config.toml
head_dim = 64
vocab_size = 4012
norm_place = "pre"
qk_norm = true
parallel_block = false
init_std_qkv = 0.0267
schedule = "wsd"
seq_len = 512
train_tokens = 885500000
dataset = "wikipedia_en"
MLP neurons of a small language model. Each row is named by its layer, matrix (up: input weights) and neuron, and shows model dimensions 0-63. Each number is 50 + 15 x the weight over its row's rms, rounded and kept within 0 to 99.
A block is one neuron, or neurons of one layer that tend to fire together. After each block is what it responds to, as a language model described it from the Wikipedia text at the highest values.

L4.up486:71 53 59 58 69 61 63 69 25 56 42 59 45 51 56 32 58 36 20 30 30 57 67 38 54 62 58 48 59 65 48 55 57 79 53 64 18 47 59 60 76 70 30 65 26 42 68 45 62 79 52 64 18 48 62 38 62 27 53 37 61 28 45 60
Description: Digits in statistics

L2.up169:45 68 55 47 50 49 41 35 47 49 27 53 55 52 59 62 39 45 60 68 57 61 76 54 55 61 48 48 76 45 32 89 52 27 73 22 63 39 68 60 59 22 44 06 58 54 45 41 49 64 34 28 48 37 48 60 39 26 48 58 37 68 47 48
L2.up300:19 57 51 58 41 35 46 32 44 75 24 61 60 48 45 64 51 46 44 56 38 42 44 43 66 40 63 23 47 52 22 61 46 59 51 35 44 73 34 32 62 23 52 35 69 37 33 48 44 33 40 56 52 59 56 52 42 35 63 28 52 39 09 65
L2.up338:52 38 30 59 29 44 58 80 35 46 39 23 41 49 51 68 79 51 56 20 38 48 62 41 65 54 28 63 43 53 68 59 55 53 70 31 54 59 40 70 67 63 54 26 50 57 31 31 52 55 32 52 39 42 28 53 66 51 62 51 44 65 24 15
L2.up683:13 47 49 17 64 41 71 53 33 54 45 70 27 37 57 58 54 15 62 71 28 68 75 46 48 55 46 52 42 38 57 54 55 46 25 42 48 40 62 48 52 64 68 26 35 47 62 39 41 69 31 65 40 24 71 54 32 12 56 55 21 45 44 47
L2.up748:30 38 45 62 34 34 53 71 56 34 24 44 49 40 30 68 64 54 68 50 58 34 45 39 37 50 45 61 59 36 66 76 84 22 99 22 59 51 38 52 56 34 30 50 60 40 46 25 35 50 34 41 37 25 73 38 83 40 49 55 43 30 63 47
L2.up768:40 28 53 45 59 65 90 56 25 79 42 54 63 49 44 30 52 36 50 45 05 68 46 50 62 57 48 37 43 58 56 56 27 40 30 50 22 87 74 68 73 40 37 57 52 53 43 61 44 44 70 25 75 64 41 15 64 52 40 52 47 39 46 41
L2.up907:55 45 21 57 53 45 69 58 68 33 47 66 34 41 41 58 61 35 53 65 69 42 46 51 64 29 51 55 71 59 46 51 60 45 55 40 34 51 73 68 49 61 63 45 54 46 44 44 52 39 68 57 49 78 53 66 32 55 33 29 31 47 45 50
L2.up1044:56 18 37 54 22 46 43 30 44 46 34 39 43 45 44 59 68 43 75 27 59 65 44 46 65 40 30 81 55 57 54 65 39 67 97 28 28 62 56 67 32 48 41 34 74 20 37 33 60 44 46 72 60 31 63 52 52 63 38 38 55 37 66 50
L2.up1166:53 54 36 64 48 68 63 17 57 41 33 43 48 49 72 69 66 20 62 53 54 49 57 36 46 74 48 36 64 36 51 30 45 67 77 39 68 72 26 53 40 43 25 56 63 53 38 47 62 33 34 49 62 36 32 84 61 58 44 70 56 39 46 37
L2.up1339:52 43 45 50 66 47 73 26 71 62 40 35 52 80 48 69 52 18 43 15 64 47 64 50 57 29 43 41 28 76 74 53 42 84 67 54 37 69 68 71 72 54 39 62 62 40 19 43 30 49 60 47 50 36 25 48 42 65 60 46 45 67 45 44
L2.up1376:49 41 16 60 46 38 57 43 49 62 50 69 31 42 46 75 41 19 46 43 57 69 67 37 35 48 45 45 56 39 45 62 46 62 59 53 45 66 46 64 43 29 40 24 57 51 26 43 56 65 21 61 44 49 52 80 39 64 48 51 48 42 36 28
L2.up1493:45 72 46 61 42 61 46 32 70 86 64 06 59 52 32 50 51 22 61 26 78 67 41 49 30 31 39 40 46 46 50 66 45 48 51 23 42 45 56 34 54 36 52 39 71 61 53 64 43 32 64 54 45 49 69 58 38 40 49 32 41 52 59 71
L2.up1740:47 39 56 76 65 49 74 54 44 46 46 42 40 47 58 53 47 28 64 64 76 47 37 25 41 61 56 22 59 79 69 65 69 42 68 31 57 93 51 40 51 71 68 70 68 61 59 50 26 50 56 42 25 43 74 30 47 18 40 72 34 52 48 37
L2.up1755:25 59 34 71 50 59 81 39 42 69 64 39 50 42 38 37 86 25 41 51 35 53 48 53 49 37 43 59 51 64 52 67 36 52 47 38 26 59 45 40 30 28 40 44 60 34 48 43 52 54 33 65 48 36 65 67 62 21 20 47 52 57 68 36
L2.up1811:39 57 34 39 54 43 50 50 69 50 29 27 52 71 32 38 50 54 71 66 79 60 76 54 69 33 35 45 31 57 53 80 43 62 77 47 13 60 57 38 57 19 35 63 75 45 43 57 29 45 47 59 63 34 33 56 25 51 37 57 41 52 39 35
L2.up1913:53 48 56 38 53 45 62 66 74 52 56 47 57 68 65 54 41 26 37 36 69 64 70 45 21 36 39 49 45 42 61 44 46 70 65 57 67 77 36 54 65 59 49 23 56 59 46 11 47 43 46 29 58 53 50 49 48 28 52 32 54 65 36 37
Description: Paragraph breaks and year digits

L2.up47:44 37 33 64 64 46 42 43 60 50 62 29 52 52 53 33 24 34 67 28 75 62 28 57 45 51 39 43 52 41 70 67 72 47 58 53 43 14 74 39 48 64 41 48 69 40 20 54 43 59 60 43 60 59 46 30 47 58 44 31 67 39 45 70
L2.up241:57 58 48 74 82 60 50 52 49 52 39 47 62 43 41 48 38 34 65 33 66 44 56 38 64 47 22 48 63 57 81 41 59 72 39 46 43 45 39 42 66 47 79 57 51 44 29 36 50 69 67 63 33 60 36 19 64 82 41 21 57 59 46 49
L2.up527:38 20 55 60 53 37 57 60 27 83 47 37 48 47 40 40 51 42 78 58 45 58 57 38 42 72 70 52 52 37 58 54 64 28 46 46 53 47 42 37 67 75 58 59 76 67 49 43 57 74 66 75 28 55 58 68 59 81 43 43 43 49 36 48
L2.up658:09 30 47 76 54 48 39 62 59 54 26 31 64 62 31 85 62 53 68 55 66 64 47 46 72 40 45 42 60 52 62 62 58 39 80 47 66 67 43 46 44 68 80 52 42 43 62 27 34 54 60 56 45 51 62 74 49 46 36 56 43 66 63 22
L2.up681:40 43 22 48 51 43 45 35 50 48 59 39 70 38 40 28 34 15 56 25 18 54 60 64 30 29 48 50 38 43 80 48 60 58 44 40 55 48 54 66 74 54 62 33 61 55 44 34 55 77 63 48 50 50 65 68 26 54 33 13 69 49 44 44
L2.up766:37 37 61 21 34 56 44 43 31 43 38 14 63 24 46 07 29 53 41 57 41 46 58 56 70 52 56 28 46 62 56 52 41 67 46 25 24 38 66 37 75 52 24 41 44 31 54 53 41 65 74 32 37 51 66 32 72 63 33 34 44 73 50 38
L2.up775:35 27 37 56 52 45 57 39 47 50 35 34 50 44 54 32 50 56 51 59 73 67 28 44 72 51 47 66 39 62 19 65 51 61 28 41 69 46 61 65 60 46 51 71 62 66 65 22 44 46 24 36 52 55 72 48 55 28 53 58 30 35 22 25
L2.up874:28 38 60 43 39 65 45 14 97 54 35 42 42 52 30 34 38 33 49 58 75 34 51 50 38 55 53 56 20 65 51 57 60 50 45 34 31 65 71 40 44 31 58 55 54 39 41 25 61 60 56 59 18 41 58 54 35 31 63 35 32 26 45 43
L2.up942:41 51 51 44 22 68 54 81 54 46 52 54 54 56 63 61 45 82 65 40 63 33 58 39 50 61 59 21 49 63 65 52 74 47 40 38 68 52 64 51 53 74 33 54 41 40 51 80 22 52 47 32 45 46 65 44 74 51 51 60 44 40 64 33
L2.up1038:25 63 49 53 70 55 59 50 46 47 56 64 54 55 58 40 58 69 71 56 37 59 57 53 61 66 58 40 36 63 55 34 39 74 75 41 60 79 33 26 51 84 64 56 32 49 58 65 27 73 57 54 63 71 46 59 34 12 48 31 51 37 29 60
L2.up1182:21 58 50 50 21 44 69 41 46 69 24 48 50 44 40 63 53 53 63 38 54 52 26 65 53 54 39 57 52 61 67 35 53 55 49 70 58 41 64 30 55 48 33 40 72 46 55 76 58 52 27 69 61 59 72 49 53 40 55 50 43 72 54 48
L2.up1287:26 73 27 45 49 38 49 34 30 38 51 51 37 41 60 56 57 50 50 91 58 68 56 39 72 49 65 51 35 13 52 38 62 27 57 38 44 49 44 40 34 32 61 37 75 27 30 41 60 37 45 38 70 68 60 62 38 45 48 19 35 32 41 51
L2.up1316:32 58 64 56 44 60 56 42 50 63 43 82 50 39 47 37 60 44 77 60 60 54 39 57 46 44 66 47 49 53 57 62 64 60 38 35 57 51 46 27 47 63 64 75 59 47 76 33 70 88 57 55 18 78 71 47 48 26 63 48 46 67 38 31
L2.up1372:42 66 23 62 60 51 66 40 33 57 34 52 32 65 32 54 52 99 45 50 66 44 67 33 58 58 52 64 46 28 44 62 55 57 43 63 36 60 30 15 73 57 67 48 72 37 59 56 45 45 15 54 46 50 73 42 47 48 51 36 51 31 46 64
L2.up1612:37 72 54 43 65 81 45 29 36 56 55 50 61 59 51 38 58 63 66 35 32 42 50 29 45 64 65 48 38 46 31 71 66 55 48 47 57 33 49 43 45 41 68 59 44 55 44 74 31 64 52 68 74 49 44 40 34 24 48 44 38 68 58 60
L2.up1866:65 61 70 78 66 50 55 49 50 57 48 40 43 66 44 50 52 46 66 32 62 56 15 49 52 55 19 32 62 50 29 50 49 23 51 28 22 39 54 59 52 56 48 47 46 39 55 47 59 90 72 56 63 32 68 41 50 66 41 36 73 38 44 60
Description: Word-start fragments and digits

L2.up366:40 55 24 39 34 42 40 56 22 65 54 45 43 53 26 49 69 28 34 22 66 83 56 68 53 45 36 48 55 22 81 76 27 75 49 43 46 67 61 68 41 54 44 52 59 40 29 35 61 50 64 61 36 39 45 54 43 48 35 42 52 40 57 48
L2.up639:47 46 64 46 69 60 39 40 53 47 41 59 76 74 34 57 60 55 33 68 30 44 43 59 40 38 60 61 32 48 63 49 39 59 47 51 32 81 63 72 69 52 31 44 70 35 64 29 56 47 63 42 05 25 83 32 25 57 41 80 32 32 48 50
L2.up685:64 14 46 53 42 70 54 84 41 85 34 44 46 85 48 65 55 58 49 46 44 48 53 77 71 41 33 63 35 35 62 47 63 81 51 46 50 57 73 77 51 39 58 43 71 41 38 74 72 72 31 47 46 17 63 31 54 63 54 45 44 29 51 41
L2.up698:38 44 39 47 47 51 73 44 68 76 31 53 59 61 58 30 80 34 59 58 54 38 53 51 69 51 07 58 50 42 38 33 43 39 37 45 35 58 78 55 32 49 64 33 19 40 65 64 30 38 42 66 74 53 43 59 44 49 74 28 41 50 29 63
L2.up708:55 43 50 35 45 48 75 32 55 75 43 39 62 79 49 42 57 23 55 23 56 58 54 31 63 30 33 31 38 62 51 17 68 56 54 38 57 51 66 69 40 69 62 46 39 47 44 35 34 35 64 32 49 39 32 49 52 50 43 80 48 50 26 70
L2.up972:64 19 60 55 60 59 45 50 48 48 51 18 51 62 32 42 40 39 58 32 37 58 46 55 37 28 22 47 27 43 59 46 67 56 40 53 56 45 57 64 40 53 43 38 65 33 49 76 43 61 50 54 66 44 33 57 41 66 71 35 58 24 42 43
L2.up1046:52 44 47 53 58 34 24 60 24 58 59 51 67 41 71 35 64 54 53 67 45 55 60 37 53 40 36 54 35 61 59 59 49 79 37 26 34 40 41 56 36 57 36 30 39 61 55 30 48 62 41 57 23 51 41 69 56 20 50 35 68 56 56 46
L2.up1079:44 22 40 54 50 78 63 33 45 93 30 59 44 16 49 55 68 53 72 58 74 66 64 39 64 64 76 48 57 51 49 66 47 55 41 35 45 70 61 56 38 57 49 33 60 32 30 41 57 55 25 77 79 39 72 56 43 58 62 58 34 42 63 52
L2.up1162:30 57 55 71 61 72 57 47 56 78 60 51 66 38 65 51 74 43 38 00 66 29 39 66 65 43 39 45 56 58 65 51 62 83 60 39 64 56 53 66 60 31 50 36 49 57 54 38 38 53 40 58 44 42 73 40 63 50 42 38 75 89 41 66
L2.up1298:53 53 22 77 29 86 51 59 28 45 48 29 48 60 44 44 67 60 47 31 40 51 21 63 60 43 43 54 53 63 27 48 60 58 99 67 52 26 45 76 63 58 29 42 20 43 51 31 50 72 38 84 23 45 48 45 49 54 41 33 56 63 58 41
L2.up1488:20 19 65 37 64 48 49 20 51 73 39 49 56 45 48 43 46 41 66 55 34 59 49 42 60 30 49 24 41 49 55 45 66 47 35 22 38 53 60 56 33 49 54 54 46 57 30 68 27 62 64 59 26 34 63 74 55 40 46 38 31 39 39 79
L2.up1514:53 35 28 51 66 27 76 39 36 63 49 30 64 36 34 66 38 28 59 28 63 57 61 40 57 45 37 56 62 65 55 49 31 73 52 23 57 44 50 44 61 69 88 53 60 49 52 31 30 38 52 20 47 27 36 65 36 59 77 31 25 35 28 20
L2.up1556:26 66 27 36 52 44 64 65 63 64 59 30 47 46 43 28 52 49 47 46 35 61 30 45 85 67 45 79 44 50 20 52 58 37 34 65 40 60 48 80 60 69 58 37 32 43 35 31 52 45 44 45 39 47 54 42 30 53 59 31 64 60 62 61
L2.up1568:38 37 21 53 42 82 68 71 48 63 65 31 69 73 66 67 62 41 39 52 30 23 48 82 90 51 39 51 53 40 37 60 57 86 70 53 37 62 58 74 59 51 64 52 37 53 21 70 44 60 53 47 23 41 61 51 40 80 53 19 69 64 46 56
L2.up1598:25 54 58 55 08 63 40 58 56 55 57 37 45 58 57 53 64 58 49 56 50 53 30 36 65 62 35 44 67 55 52 44 25 43 34 49 65 48 41 47 53 21 53 33 49 49 40 55 55 77 28 35 85 32 47 50 43 62 60 61 57 61 61 43
L2.up1751:26 25 45 61 22 57 63 31 26 49 48 47 39 59 39 53 77 26 66 61 50 53 52 55 84 49 35 75 43 35 37 54 68 66 67 70 60 37 58 28 57 59 52 47 42 57 39 59 25 41 54 86 66 59 66 72 62 64 75 56 52 47 56 46
Description: Digits after decimal points

L2.up157:41 31 27 59 88 15 69 69 45 35 49 13 56 54 51 43 33 54 63 60 99 50 22 40 50 74 49 43 26 24 71 35 51 54 89 41 30 64 64 68 52 64 45 51 53 32 58 42 47 49 40 46 52 41 39 51 55 42 59 69 69 51 64 67
L2.up230:27 31 65 47 66 45 57 69 68 51 50 35 46 56 63 49 32 64 56 44 50 43 60 52 70 32 40 51 10 55 44 49 61 45 48 52 41 65 79 29 49 62 60 63 53 36 30 50 48 50 33 41 66 27 52 29 54 42 90 28 30 49 59 51
L2.up231:00 62 43 51 61 33 35 46 73 53 35 50 68 50 52 73 39 18 40 55 70 61 24 57 26 45 62 39 56 42 72 48 75 23 46 67 46 55 58 35 72 44 33 72 50 64 41 50 67 42 39 58 81 52 49 42 30 48 60 38 46 42 40 46
L2.up315:24 37 78 44 76 40 59 26 54 53 50 46 44 65 57 34 72 61 52 51 44 74 50 46 67 63 47 24 70 30 37 47 41 82 49 56 26 85 59 45 74 47 48 51 56 55 64 47 28 58 45 51 65 44 72 57 43 66 48 06 53 68 44 29
L2.up416:21 41 25 81 31 33 41 28 59 39 44 27 60 51 52 47 61 45 39 57 56 87 35 49 50 32 40 54 48 56 56 64 56 34 76 43 56 65 71 53 47 39 26 34 58 60 43 61 58 37 64 41 54 54 61 51 51 52 26 41 45 27 61 61
L2.up630:34 55 34 51 58 72 69 25 44 69 43 43 60 59 69 54 51 23 39 40 65 51 33 65 45 58 27 59 58 17 55 50 43 47 72 44 54 77 37 67 64 47 55 74 70 31 35 28 62 43 41 57 38 44 44 54 49 60 67 64 48 72 42 48
L2.up665:60 33 47 62 67 39 64 62 23 28 35 59 47 69 52 78 60 47 66 41 55 54 51 55 48 49 42 60 50 46 54 35 39 44 39 37 50 65 41 68 61 48 44 28 70 48 55 45 44 51 70 25 65 36 60 25 68 45 56 71 60 36 33 63
L2.up793:39 65 50 84 22 35 73 57 62 57 46 24 46 45 56 45 48 45 67 34 80 60 34 64 66 20 28 27 62 57 74 57 54 53 55 37 72 63 46 68 61 65 85 40 58 41 43 41 32 74 48 59 34 55 66 45 58 45 67 53 54 58 64 48
L2.up984:45 38 51 58 36 65 53 63 53 89 48 24 21 49 52 49 78 52 80 33 55 72 62 63 63 41 60 59 41 55 59 34 54 46 34 65 61 38 40 55 52 90 65 43 54 67 46 44 41 65 43 72 50 33 69 24 39 46 58 47 12 38 51 40
L2.up1095:32 76 57 68 56 51 61 52 67 60 45 24 37 64 21 34 54 47 71 48 71 59 50 45 53 46 23 52 59 67 18 45 64 54 57 58 16 79 56 44 31 52 32 56 31 52 49 73 39 47 46 52 49 63 74 43 53 49 48 66 43 49 54 50
L2.up1231:24 33 47 61 46 71 44 32 67 56 62 59 52 46 41 72 34 41 54 83 56 31 43 42 35 31 41 67 44 18 34 33 26 26 70 56 57 42 67 60 51 55 43 42 58 61 48 70 59 56 68 56 55 61 62 67 24 49 63 49 50 29 22 65
L2.up1463:31 43 36 59 39 64 58 31 34 70 38 32 56 62 57 51 45 30 65 29 55 60 53 49 63 20 25 63 32 40 67 60 48 52 58 35 36 58 49 70 43 54 64 31 43 40 45 42 61 36 38 51 47 28 57 30 41 39 75 65 54 63 54 51
L2.up1592:43 23 49 53 76 34 67 44 56 38 52 25 80 29 55 50 26 83 64 60 54 36 19 39 83 86 50 47 74 45 69 49 63 84 32 42 42 67 46 77 65 66 59 42 60 52 53 37 55 43 55 59 78 29 66 40 28 54 59 23 62 54 50 65
L2.up1756:25 36 58 67 45 60 63 51 49 44 51 49 68 49 45 40 38 41 52 57 13 54 68 71 43 41 43 41 68 24 42 54 52 41 64 43 63 65 56 68 32 41 40 34 51 25 39 63 68 40 72 49 66 35 57 13 34 43 66 73 50 30 50 67
L2.up1788:36 65 61 62 42 47 58 54 53 51 41 06 40 56 58 52 59 44 77 72 50 59 53 78 54 37 31 47 46 50 50 71 46 50 45 45 48 53 84 32 51 66 71 64 43 42 62 42 60 42 49 38 43 44 58 48 34 54 51 59 59 24 58 61
L2.up1838:44 64 50 51 27 25 48 74 39 50 51 54 60 47 38 54 34 52 75 50 27 55 31 40 56 38 22 40 66 49 70 58 44 48 66 30 51 65 89 55 70 53 45 48 51 51 42 27 15 59 37 68 74 75 70 62 36 59 47 21 54 58 40 48
Description: Standalone space and newline tokens

L4.up856:31 26 54 62 28 60 51 57 08 57 37 70 68 50 52 38 72 53 60 42 61 54 63 38 64 69 48 52 63 25 51 32 40 72 70 46 50 64 43 78 49 53 27 26 61 51 45 49 43 40 53 72 63 13 48 34 64 70 52 45 21 54 62 69
Description: Gap before dates

L6.up146:23 47 40 45 58 13 51 62 30 58 53 59 65 41 56 60 66 38 45 65 46 38 63 51 45 44 05 61 65 48 53 59 38 71 71 67 27 58 72 66 33 58 54 32 52 49 46 61 51 33 65 40 59 34 34 35 48 49 45 49 46 40 40 69
L6.up249:36 49 59 36 57 69 59 70 44 64 51 51 49 46 65 29 44 67 78 33 69 69 54 71 54 45 48 56 51 78 53 33 20 55 37 40 39 44 33 60 51 58 53 62 53 46 48 65 50 70 37 37 47 33 40 28 39 24 75 45 72 50 68 19
L6.up615:48 36 56 76 55 43 56 31 68 56 34 34 62 45 46 60 67 26 42 39 54 28 50 61 29 47 35 53 70 68 29 57 73 55 52 40 52 57 48 60 62 54 23 10 44 51 41 36 33 54 40 40 43 31 60 48 69 24 38 59 38 58 36 57
L6.up1021:55 27 59 75 55 58 39 68 62 50 77 53 50 57 50 58 48 63 44 26 55 41 84 37 64 25 38 50 11 61 60 68 49 47 65 56 29 36 78 52 32 64 34 53 45 44 50 54 44 58 49 29 38 34 57 25 14 39 45 38 41 62 57 71
Description: Sentence-ending periods

L6.up552:45 32 42 45 68 47 53 86 65 50 20 43 69 29 63 67 49 22 56 11 48 70 47 31 66 55 39 64 56 57 49 56 67 80 57 53 36 69 43 91 74 67 72 68 63 59 47 45 46 55 84 50 36 51 40 36 53 32 29 69 47 63 64 43
L6.up1134:46 58 41 61 43 20 40 27 32 67 45 61 14 54 56 76 69 27 83 45 42 53 69 46 52 28 46 70 55 48 41 28 56 52 56 32 66 55 70 65 64 55 36 64 59 52 15 28 51 39 55 76 32 39 75 43 70 47 45 81 50 53 95 51
L6.up1164:49 18 34 68 79 61 25 62 58 59 49 38 65 24 53 55 42 46 50 41 49 47 60 40 64 33 33 70 30 65 62 47 44 38 49 28 30 50 74 40 45 85 37 43 55 57 50 44 66 46 70 44 45 50 41 37 02 47 66 37 36 49 49 77
L6.up1568:37 68 17 56 80 60 39 57 49 77 56 59 46 46 41 99 52 41 42 33 27 55 65 21 46 68 62 44 47 32 43 62 71 58 57 51 20 41 44 79 56 51 42 47 66 60 47 65 43 69 67 64 36 25 75 36 67 51 70 69 48 50 38 29
Description: Paragraph-break second newline

L4.up524:38 61 64 57 46 53 71 53 41 40 28 56 52 69 55 48 39 45 58 44 62 44 20 47 53 38 41 53 52 61 44 55 45 48 29 46 23 57 40 78 66 58 47 40 80 51 47 30 34 51 30 55 31 51 63 61 40 51 63 53 57 36 57 78
Description: Year tens digit

L4.up1906:54 60 37 49 72 77 46 56 29 68 62 28 52 37 40 47 46 48 42 35 35 64 60 46 69 45 44 45 67 53 81 63 32 40 47 46 60 32 31 63 84 41 60 47 64 47 49 22 42 73 68 26 46 69 65 58 48 57 67 71 47 33 57 61
Description: Digits in tables/statistics